Weights of a small GPT-style language model, trained from scratch on English Wikipedia: width 384, no biases in attention or MLP.
MLP neurons of a small language model. Each row is named by its layer, matrix (gate and up: input weights) and neuron, and shows model dimensions 272-367. Each number is 128 + 24 x the weight over its row's rms, rounded and kept within 0 to 255. Numbers have three digits each. A neuron's up and down rows have the sign that makes its largest values positive.
A block is one neuron, or neurons of one layer that tend to fire together. After each block is what it responds to, as a language model described it from the Wikipedia text at the highest values.

L10.gate151:101116130094117130092102122098143123133114105127146153116133100133143124144129078155124129137128129134117129099105120113085101144108110082153087127134116129085147125109119155171129118148137168145141131155129125105141134118109103107118174102138152082101173079089130160146133118114116163091
L10.up151:132115127116104160111147126110105140145109164069114123116135118105102131114124118134163143123134118162080134123145137108138117131129108106127073126129137152085150141126145119139143087100133130136116099149108115147110099129136103113084120131074076151150122158165107180126155084098115146129
L10.gate245:086098111158134123112133149111136101157147148143119127129137113125094147130125125143145124116148158214113134154083112126139114154147158110140129136108127159075106136165121113183090157178163166134096126144180122123118132102161114104149145145111110135132093148195119124110140170147130125114
L10.up245:121136098137101121132106163133133125149135109135143108112141101198112173146135122141122169134141135104123107121126123116174156162130153110084081118111137137093096122147135122164114140149151134155078136171130112152105158118124157084116141138072130056129140112143102144098123105127113170154
L10.gate315:115139119120101141082111112113123101104089115105116151130153146199114131089138075160199127133123139158123112127158120107141119158123148123099104096114164096137087133146131137139118154131168145117139117142175153145134100110132140145096086100134143100137137121085159146178155093090127111109
L10.up315:146105154095147140138116156109120126153091172125118132119129121133156116108100143097174109105091135166102110113103153098121120116119089116129156114122116145137152136132090169118141121152136146127165119163149139121142088146154135118133142146115117075130100141107068160143095091105122164098
L10.gate337:120133165114121155147139126132162111079095096095107150167129126104116122155111120126167150142160175138173152131128137097122129154118162116141102124139094125089132149133112125158137164156103206120151088127124153138133125115132157140107147093131089123115155100064140115110140141126084177118
L10.up337:163121147154146128152124091127111136108102127123131142111144169103144162160117123090144132153126147132128172133127160117110105148142136136189131121137119172095154136103084121113105158141095166133129128104136158112140106125148171129165137128127122159108161164094109140131166172113140152090
L10.gate601:129080130138107109151135128081120130120128115121192126151137098150171101111095111159120098104118145157127109109172139161147128152093131114186117110158117130163119161131115095138146123147096153138090125058158137113105130118120141161119127109123136118123105134123119119123148117115124158104
L10.up601:094118096171116135133139121106095161062130122136108168100069127140128133123123113135118135111128130073131121128100112139145120131106139122107154093111114105131127142151164151130101111121139152115134097152142111113120143136155161153124066146113110114112124096110132140102106126098120147118
L10.gate602:130161142162125121133109133127126132100091136148157140104163115128117126160117141141129123108141115156155106097084086134143075206111157133129152116143129170119157094133099106135108120108129158118121117106122141200096186111162156136148108072124137093092115121108178165167118114103126154111
L10.up602:172099118138070164156133169138185156114152129133070133108150122115117154094143132131145150109160139122099130119155090104151108143136139117135129121100121162099122105126164184140084148098137104140131108156149111156120105110129178115118128064141105139117158166133129111111131096147142141075
L10.gate757:129159156135081121125120126099171101107118124117123173148114137136093115118137165157124188137151118127118146143150121156088134134086185109136124121124136108122094146135122145135107133140153085161118058135141130172145123143127120138159167145139100168135116099129146104132110137123124131086
L10.up757:133139122134129128120097097116108091103133170101074130118163133122183153127133136133118183096122146118145126092125092173143130148128125139149134084105091125143110141139133126117117176116115123104118094145133112147131074157109134117150142143146122123096114129110143084166137151107144076146
L10.gate1018:135066135171095123123145152126119166140096106139145119138147097146140141133120153154141113091085134154117146121143112121135086133146113078156096144130124154137148109114103186137130116139130168121117115089169110062139148123179075120136070104133154090144115087115176137147129139169127130107
L10.up1018:132113092134077153101117150150164145121136114106148123178118095125129147119103128160132142133141119139141120146142122133125139165133130115124126141083091116103118116118093174127090081110136168139112117145111085157172143130111134108109074102127054151133134123138168147147125113133146136108
Non-sentence-ending periods. Periods that do not end a sentence, mostly after single-letter initials (B. kuatunensis, Henry W. Halleck, U.S.) and as decimal points (117.9, 78.10%).

L10.gate3:105142153073120157129113166095136076130118120151096151127134128146136133116089119145140129127171159102135111087159138104108123150112147138163151110141127108121184107142136170125157148156156084156138089101145120098156144136086121133102139082131110142165127104101155112203106116131115177103
L10.up3:129118109148086104135112163118153131137150120124177143146130133151116166120115140139123144097154141126125153150091137146149136182119122133166137146151088176133129118089141113141145121149142109108120143103122153136152126149090151168138189131133101091146150111153139151133111114103135134147
L10.gate380:128128098150116150127156115165117115124131121092181100194170133134117095120165159126133116187147140095113083119136138116131105122167089111147147127118143114145146091121143125123167117102135137115185084139128152145094156124110099117126125132113095146168175122111137134147101128121133152116
L10.up380:128106118087076134088135109149119119117165099121125167145127104151114123117116167110168106118153098121144147131120157132183130104107109129126130108142127150163102122148131141134158116071122143144168101120129104150173120145142144142104188134147127114161135086103115146150176066149125132133
L10.gate536:147134116122098142123111141147142085112158144095128100147119146155136115142181113141174119150142107128126114109166127132144125121101117148104123151146124087142126119131125153132127147135162145114176093099118101126158119131069102139094140093125134112127190105097120128162118140087093144127
L10.up536:111129133121139112136125164147140116131142114132114154108100132098145163142166093081112126112103204140139159150110155109140137118129145109156106106110109120100102168121113170118128144159091148113057112111092163130125132152108149106132112114189115118100114127101131130142121107133139146141
L10.gate621:128138167102096095111101149124113068143145108136109148166146092092124158129121127128116149086140123136159087135105107145127172114137129107109092118142108095136090143100116147120138132120126119196151110191084136146158094108135112144100119088124136140095164116116145167124117114063146124110
L10.up621:103114149121124142132091162126145151108159131136094127138102149153081119120151105161099136127136127150131162093121140145138123163141116175120125142142128132118138136101118086180176096169130163090127112077120121138119143144142104128128100134146122085162117159141114140155133148114061134115
L10.gate626:109159110105078192143087114098144102151100126104089083137186118129131104124154120150134110161121155143131115123102147123157095148111081113100144160134164136102151146093102137169160121108128143154119130143129121100138175118090131163089152133101159127171125100142145153156125136144132156134
L10.up626:115113106146081109135134095113150094147080098141136087122150141126133126132095116145098124143140109142112135118096133114125077125106098150123121134142144145114107097164144136094117109129150113136133126103132099115131167125130102137127137101112113167163138143087140111138159103142111149115
L10.gate672:110127155139109160126158151138144129155089127088093142092116110110087116113134089186150109158133079171113146109153135099115094201100126136140065111126083127117105141184131070126158152100105114147131107113083133155163163080115145091145157082131116156181141123120148083122104137115098165108
L10.up672:169100128172082160153187168160147125137112152097110134120101128147118131136096103130127120146128110160110163125130127105160107165120125137144103118125099126137158084153143112137121123112134114139130151124112146142180126107156123128136141104122097100089128123109113091100123104131125132143
L10.gate679:152107182105133140121134106130162125100132128152130135130139094104121112091108136129158121114117132128146165150112114121113117138097154152153087111134146141134136126141151111154113108131147169152126123101085131113119080117147126140141173107145141111132201076129133120110145172094072120110
L10.up679:122128157127158134092119128121155126132106131143126167115148122099115103138131089145162089133154123098138116120110100151104101140085169144150063135153088118162152138112162103132169130138134123139141161089119099116143148097119168108159149135142126111158163146097173142139138105092086128158
L10.gate1017:107124131121108112113160076122169108158137093139155133177121113125152099121117129136107087159090150134095089094175129123125128142114125129121130115159091102145100123107123130132117154110150138179124125103145109134134197116119154109162169138127129109159159119096143113132111114109132176134
L10.up1017:140158133110150184160160160105106116107130127127088089147101134101133147071108165148065108123145110148132140148155127155145136186132107138123125108100116137071140152130171164146106102129155117105174115105099144125165139085106110174122167141144167149120144140130105143086136129122098144176
Lead-sentence "is" after title. The " is" right after an article's subject name in Wikipedia opening sentences (Barkuriha is a village); weaker on final word pieces of names like Albert-o, Ja-go-dics.

L9.gate45:109190107089121131109107137115128103099117106091089150147111121143109116129115101139151142169125116106113130091134126151155139134111110117103160089115166080182097144153102126155106147096181131142178098136135119134085116115119104101069141134101136119157166108128138135162142089100154124141
L9.up45:171100136144115123169127134149150149142132149132175083137151118148131104152115123087123110152109115135098133136098103088134144120162113125168102144133176142136147104140181134094151091167148173106151120142143089111139099153114118107120126144135117100112110154134093089111173124087125136151
L9.gate198:083117148108106114113097162128098104177127146087109107128114138152080152142151136146112132081148141149132122127134130138170109139132141127128071163124118135134107176130082165116098086142116125143101130115128110157147151094145128110126099123154105104149105110123120130128107123101162131133
L9.up198:148080122106121151122126100156168134133146195168162130142140109120143095124096142109187121133106093118133143097123133120116104139099136136149127120118165141131145093145122159120150111137127143151155129148100125119155167127150132140147068120113152116113131143117105169125204119113082166108
L9.gate209:111115159114113143112083121087134101118127132098141138094133089163124164113079082098168138125103134163122106083135111140146152117081095097106108095137122082168144197156121108147133136158138144133111124101180146131102128120106127114154115089116147107120137118153159141158120141109143114130
L9.up209:132087167166116101139083135105131162166115115144163106111097152139168145158118136149142100114127160151134125123099093157144126140088138079158136157091140123108140140112139106093120093120101125133130136090133088097118119174126138145124109129104090121123115132115162130129118076125101110120
L9.gate392:125106142184126129146162160098147090150077157162109132146153124122122117110155116112110138115143138162113131143109104145118113134115127113137095111130121126131137134157079105154120103119140175116112140072149134086148117109176174148111111108140147110154132128157139108092139127119125132135
L9.up392:126143139115141103104101091105127121121129083147124062114145126179103120153130131142140152129118106143108110162099065093150145124154148112135124139083131142143138142142121118108124128077155188152124105107138147153120129138109130168090117084114143100125093117179146122123131123115168075154
L9.gate558:120102115116112114089117149139142115124085159115145103126114099137125100157153142160117141138092088123127164114167146147104133140112113122138125118164090098103087170151093126110162089107127164155128110096148106094118135104128099122147116101136132082147168123154150131137149140085159115155
L9.up558:109103114123102112107158141088092108131115139150152107134150108103131106142112121146140116144119111133121164137154146125143092182134133143137142135137161154118127127106136136115144140110166171134156139149123102093158151103170136128127141101116152066139147043181157125108172104164136119126
L9.gate761:131104160138128101094166140092132103101134131143161113103120105149139090147066089129163128105114133173102160118107130158122095135136124166151119124123144144157149149147098095142155112133128183161139116113162083096151093125134096149171126106123145103133148115147186135149177102112132145154
L9.up761:091104111132099148124121114128066164118101102109112116119118164152139149107134136121148127145099104103130093137113117126159155193110110131152134113111183101148112101170132091119065108140121148148142113123095135139129146100096104123097110136124106111109080131157132142161106105071133120103
L9.gate810:153092115148107119125146132072150131139185139115176140127117095182117120117120102125116103105157135181120113122076115153117113134125100102156111141118172119159144141121110090097134112118126158174127123085174071101142089133106100110131140107124100113130155104161151168158200116121109145138
L9.up810:069136153152128139136115114120150131114134103102135104139103145183121123101108151135095110114119133125166093102117087125146171133096158167127083129098158091143173144109146091089114133145100124197089137110101136128083098135148155118087097135110101092127088087148114129130158074102167097091
L9.gate1018:131075122135133080130119101073144114102124157112129122148128108133129118111131091102115149155124143127148114152103160171155124140123158115151130153103132099103111126175119104147168120131105125129116140140141107163123128141118089134094131130154125116145128151145105156099133166087115151138
L9.up1018:141076167145104158118150143109134147149118087163139088128131095141117148139153102154109112145136109155117084118089094163119132151082115130147152142129137144109137140119100127113132074136083176158131116127115105110101103117154145132134081151114125095108153121164109125126150111111105092159
Initial-following periods. Periods right after a single capital letter in initials and abbreviations inside names, as in James F. Amos, U.S., St. Louis; sometimes mid-name word pieces.

L10.gate111:124139160153143147149129136104090122129095099147127132126131116148107144124139153109132107122086126117099108154132134147106117109124105131135163161131125143098137131113101132145079097119088076147142146141147109136142134151150140112126146122093097104124167144135142150108118119084153150129
L10.up111:145109136128167107138117122139140133146114201164153110145151142159156114109145127108153120101142127191107162134139145121145088091122120112161138147131089137086124117131087132145114192117137114160114137111169076099154104147154132078171097140146106104141117112140126158151128170115127154106
L10.gate127:168129153119117094119112179117151098102157133120122106147104112168099101121112150110132141138133150191089149137104131119088163151088127101147134153117144111132135132147120111122124120134134143093100123112144097138168121151135131104117135132174134093173164115128123129173140124092158126147
L10.up127:125108113129146169115135132115119172102146125105105140135066144117136106104166178091128126151127109170111131125089094143102123102110132116120164081117175109120120091095101147147140137165137149091137137102141159168104133126091176133129099104122167154111127149130130123127147167117134118156
L10.gate243:145105142100135144123172127100163107110117141075152155165187118148109107107118124131186133143131132119088134134118112146118169129117132144143127109110141132154139163112127162136164155127114151112139118083146129106140096120101118126122119116154154143138126134132150151135153122107107147135
L10.up243:149083129098178138083098155150112162116097151077139142156151146144138133105145102128137137148113164145077144114148160153169165081120133113130093120130156133119153146074097134117153115105096132098108130140165090126109110132149115131139127129164137164136141154155112172190133125118139147135
L10.gate279:143135153100127130152136126124144147086106120092110162129123155107131134071106106105117143138144172142102085128163117131117116139104139130113145090105132152088094110122123138139120155142111161135104125099117093103131108146136147147137120119155152109144177133089133130134127117082107153070
L10.up279:120127139113137070161128155157155105161147151108108142127128158079178081053103141116135135086128156131153107110080119115149113097148152143136118120132088154099126119089129103118117112183069147105128136127122092135132100083167126117138118114132144137156153148132098138111126122096100114140
L10.gate376:125135133108133136121117118105130132092126131164105137142119121157133155137111110146164178099118107155102133117085142119182137098107140129116118126160136130084140132133160134134112136126116133165120091145131114127097102147069138152141127127126136087123217135115162121121162109116113125119
L10.up376:129134107105136129143109148163130184101138139141113133152123123123111113108138124134134130102068121148127118060107121114149124130120140101095104114123102137097141130155104155127132167125133177128118093162119125157130100112133086075148141152128146133179129126149135124118126087151118144107
L10.gate581:070158131107148103150144141115110129100164128118113162114100104141104113089149155099116138123181093103027096114125113119108155101138157119157150169108133147120101127150122107150101145122125104122192105143179149131069129129149137121134131133136117111111142102117108120141116129098118119118
L10.up581:112095167110143098151131122099127092069152155115156155134122071131173125117137123121103150109141135111070088122122112109122140157187129156121154121129142117107125066152150105143142134094113098085152109112134123183136130184125118100159129131115109146105137128129112141136108071171135142134
L10.gate852:126073156141125144123155134102128143154090110150157076138126147168125085103129118137131130166130137109103128136143170116134130087142131160164166168156112118071129168128090143134106100113145145129154103141122111108149112144102153168104134135148118091105092117112122082128131148090133138147
L10.up852:136094127109086130110178098083104116146144145151133162170137082140143132091099124144135096112176130149096142156143130151134110125124151140145141136092157147113105085144156134109157193108136102118112127104159125179167116081137140108140064088107105152098111121147080131111077148146161133130
L10.gate890:151138137091102115122098139115156141113118148086152102120126123142130086133149102139104119093153098153121092081110124120104119111114167121163140134135090137126139105120121135144091139120113151123115141143137147139147122144117137108107172135179130126169133118092092137122127130132132134134
L10.up890:118127127095130119115105141127128135130106137127153150078125113120147124108141110108128123138123093141116134145146123091094115132154114107109112115158105105096148129102132091162127169134126116153152161150102111121143134171138123149160081093154143146115163127113084131112130081132096129120
Table cell separators after numbers. Pipe or semicolon delimiters right after a numeric cell in sports statistics tables, e.g. appearances | goals, as in "26 | 3".

L19.gate785:125117129134157138110110136092142132102140111117146153095131104137136123133101106152164145078127136149133140114138182189159118158088135124140103098129174093145104172181102118124112105133135101150127105122121094081115144135126118147108142136115101106134118146114153172122118109129117146159
L19.up785:112129127119139127083124143087104168145122100120138110106130110149164144145119109127161184139099126103131116106134160180169123128112077128098132123111086140079105169143129130085124155096111118147147086139142092119149100126161095108138112135129113122128134127126125161133146118129122125120
Initials and abbreviation pieces. Second piece of a short name or abbreviation in lists and tables, mostly the period after a capital initial (R. D. Call, W. K. McGill), also digits and letters (BMT, AEK, f/4).

L19.gate82:099124132133137202142124139130122139138093107144085132111097124121138130126128130183140127169187124144118164135110108117134128146107155142134102142112117110129108126087123105144136136143115112146140123119182097125169166130139124100156159138144136153144152150138178123160134118151115155109
L19.up82:151161096106140102106114136142145117092154181167090148146131087113158120128145109141091157095134111125138108106126119108155129150111112148119114125151129152141126163091106107126092094105106105086115092151104108095126136138154075146149106102170116155120122082159146074133157109109094120124
Article-opening "is". The copula "is" right after the subject name in a Wikipedia article's first sentence, especially place stubs: "Beebo is a", "Barkuriha is a village"; weaker on scattered tokens.

L9.gate186:109155124109098153177157137138170121161134146094139099102134092148099122106101152179126156109108153130144122112141132136135124140115147158147111158115119110121113131125119126165157099134123104158129101134124117114145179102109161173119147155132147137177144143111138126095117135136115178157
L9.up186:068144148113136164120149161135119126155116114134137092073140108103128136093109151137146135109092094126118129111115179128108128143113115112106135143085146153093121145126121127133142092129085094146101133041129139108167137089084115177110135151116130120131110166130118167150119110129110125158
L9.gate233:133147110117087148082117110119101135135128157110129122159092147124119117145106095106143133130143156098147111096144158123111093092115103172114153150138118141115097126129121148134146118061094169132119140120115113147156108086109122160102104143116122152163137098112121105101147135098170138099
L9.up233:178108147095142122147100156103160144131128140152143099175187126134115104144127143083155092172093147149141120126124112152121138162121132080166122150120153185155154116110150168091141158090151096174144105109139119106171149135128108127112115095132154137111124095110166151126172122130140153092
L9.gate248:096107154151108108167146119142156084164153117138142095119143120109101055132171100131117133123088123144093118100105127127130107140120122132134098112127146114127132133156124123131130076088114146167184086096143157066140140088107085108128074099106161105188132117110139150124163107133131121116
L9.up248:134113125126122159155155161147115113139109105151131110120105180096126095145166078091128119144124138125109139084112161100118115148109155159107099150079097137086166108128119125116184121105118112157121177130106106151123153084107171114141114099152102142123144122130138165098121101140107149105
L9.gate399:166170146125142099170086126123153093124170139139093144125124136190138105138085156127144157066104108143128124113132115129103139133102127083119138105104171142111143139142106119122150104127116165140108125127093118114122117082135136130142093103113119110138127123128102116142159157129101128113
L9.up399:128109146110166111125137153137140154148150133117134149113135122134138119124114122112117096128100115122106145087103150092136118126134144112129168127134087141132194112125151139114134147160102139132068138118146136058141102144091103143166110162097125098156102188142156153118139101132128116093
L9.gate662:126152119139118133142120166143160093132131119123039137121143149104122106151125133124163177129131104139180093103167140137141164117074133168120135155171136131177159129126123155152134133136135141161145118128136160157161106123101089112097133141083127157165146162137154094100130131148137121138
L9.up662:093162175109174125118091108113128134153130098153098102124167106102118153135133130106089128132130114161162102139155094122121127140128130069171113111126081135143150176147118180165100129146107102125117151140151089126123132105150112116074072098111094121119151124145120143125083106146120117125
L9.gate696:089155160175123118092139136085124138113110146136128129130133097103120120098118138141161162145112125126119123103103160159118112108149087147109124134151108161124129177136116143171164109113106147108137124112155169110141137112111136122127145116151135164197167116113098139100107119148112131094
L9.up696:146123136141081110139130123123109127146135128097170120087099175088141112069154090128128148157125103165128109122113133172130157145143093148165135168135118108129111154120140140139146069106129120119139151130132129148114136099134176149154144128144140173166139181111146173150189123081101097092
L9.gate703:137103170092114129144135130098195092136116136119105124129138102102131114142152168122151127146137090114108134125094134146081102140096150082138096124127152107110133138093117112105161133141106109190125115104162081088178100126087140115097115128157148089130103152119123132123135085097124156138
L9.up703:151107166138126165126133124110141099126120123090133114128157147122096130143118157075130109138167093148152161140106121155113130142127129119133139163130129109099185083102136148125159134139132121134129117098112115127129110105117128159098144100089140121161082128164127142132153107116102162111
L9.gate900:130124093108119136118141099107125083132153124142116112140129122150157132149143104154101138085135106127100080100119150122158172170082135132156138145124097131126105137093126120154105122125113134108112130105113162149079140112123166143145099101108119136146138117120100122083149123127150094135
L9.up900:116126154133120115128094149086118107111131146128113120180140157126138132151132115137103104114131102183118079061111136097176142124098125151155106132123128122122123128141102118119155136156098145114146158051089169104128143109132126177128129120106106091173240135124091126123146092120189115129
Name-ending subword pieces. Final subword pieces that complete a split word, mostly given names in tables and lists, such as Jul-ian, Christ-ine, Sophi-a, L-ive.

L9.gate16:108141151158122130113110091125113133128128096190149136123074119150140162098127122111130112119145135097126114105140162135120130127109182162136128123125138093122153124114156167124127130121139152118161171111135133140156123149151124155110108132125106155106108132089131129134111120142133142142
L9.up16:127123080142072119114164118095136137141106101157118160108112104153171140109107121128142101126110136125127145130143156122101150115104132094144139114115092129094140126126106113140087077097087112120139129158113104120152095120098131130117150094136128131138124153156108153105136140173127143117
L9.gate226:121101089181087139093138132138098156147130149146184157141126107128111115162109136130136140159117147113164161154120091138125139154137089129111148098146104111110134126126132151144111132162103117118110149142139163085114123098156123127128133144118105150115091134130105092101139119139129148130
L9.up226:093134112179127149117110120103140125135122138134109128156145140099069138110122153119141146153125126096168123137150157137115114130070150156102168128202123153100142153169134109132108098136146147101142110102115157094116181123146160167146105070079109135067114133143124081179143139163145145092
L9.gate271:131149114114147107115105127092167125113087118104133154134127135182062117121120155125124138151119165124137123125120177151145104121093121129108149100118116150105169130126145116149130101128101164141133144105115138133147114144104177154155141098121114109104159159168118115097142144115155158109
L9.up271:133076134147116144111080110100122109136152168065154130171114152113148154104114147077119145115083144143132150120133132148105112109097142161138079157126149137107104116146125148148131146152151121149132113144120149127135120116148098137148097132142108122084118074137095120111153094103139164078
L9.gate304:087128138110134147145150159093133143154125132117124125081168119148123133142121140127126106141089111164148098129097133141112132158080120149096130116131130131104142130157110107173162096112139152106151102181146144109147128126121157164103111125115104124152141105148111084102167160133168142174
L9.up304:132091126124136124137104141108089172099198109121129134128099147122087108131148149122116114122161112111144141130138175111125127103100144111107102133139124108116109134145144119070119101147123099126127087139116145156111136155131099114114135138088091128108147131074134163126120124104187191138
L9.gate463:130122126165110148149105100077176107125154146138110112152139085124179116141108114131150158106137115154132107144116150118169111086094080136121132127141134131110133175128099144164196097128089150171096095120193134152142132146102127156137106120117129129127127077102106111149140111124150169119
L9.up463:113112090107137124156128140161053149138167112110111121119110109128128094143173109154113157110101151137155129117156134085137110115121126107103132162116150109120161101145152131162122104134142092117137102119083138162122127129155168115105078094079098136127149120092079136103099137104137133095
L9.gate866:158105085180158159090144104069121078112083139160116127109124152143138101129113103133108124159100144144127126108129083161169145091136122178138115154140150103152175145148144152147119091131089126085119125173159120127122110117117124147161107137124102118150132137167133114149120127048163135133
L9.up866:136145127124156125114088100155105151114150135127146058143094134129125115140112129124124150155101151113164128165155133097171147097150136143144144084139136143120141123085175147108165131148120123134089155165117149127114165121148137166136103150156108137138071127131120106133138103114157120105
L9.gate881:103125085100134102139125109073165135125135085095110101146116116150135095138115114134099079129105113126138068125089125133097102160092144135149143087122155142165156157140166092145112123173157146159140080139113116127148123151097170116108081081102137125144115122098153138104166154093120143111
L9.up881:121087126150147111086111113149116152082143100093134178151156173060153088118152114107160128123105079155160152134113105134155138142141112162140133080095091132139128144106165125125147140186138144163121104101126138114132133099128107141149119146153131125135084153094111171116113121090124151098
L9.gate1014:128105130142104101160098198112131150117123113146173180164094105112137147126138110096152084149111092145125193108128145140156140135143155116150080155115106126136134141146109174149104123136151159164135112147144090086117095087157097135152143116136132065080151161127168135092126135104109100081
L9.up1014:132133105138121079150151114111105120124111140151141120105118101077113168135134144132081120125070129077122131144140111085114128092164115147095139130117118074172146133113148140123130123140110123105145180134147119142133117138128107148111097090087165143110078134176131116167132115144125118130
Unit-conversion parenthesis. Opening parenthesis after a measurement that starts its converted value, as in 113 m (371 ft), 255 ft (78 m), 15.3 (59.5) in climate tables; weak elsewhere.

L19.gate991:137093138101125140113127132150113132109132142129145081125177099166152119160170152125104164120134149123138114135160126171123097126122162129091126114110132125090096092121130104140121139092107100096171121164129100144143117136164153152088130127165083122160148162143159138121132132087106097119
L19.up991:127136121099179136100128114131157107139171112120131121163146123157126122094098107103127168121131138109111126116128125120138164126106127155124096122086143142107136161066148160094101119154130127154096112149083066115116176104135115108128113087102134135137094124127113144133127150137170119138
Table cell separators. Pipe separators between cells of Wikipedia tables, mostly right after a number in stats, career or election rows (2 | 1 | 0), occasionally semicolons in lists.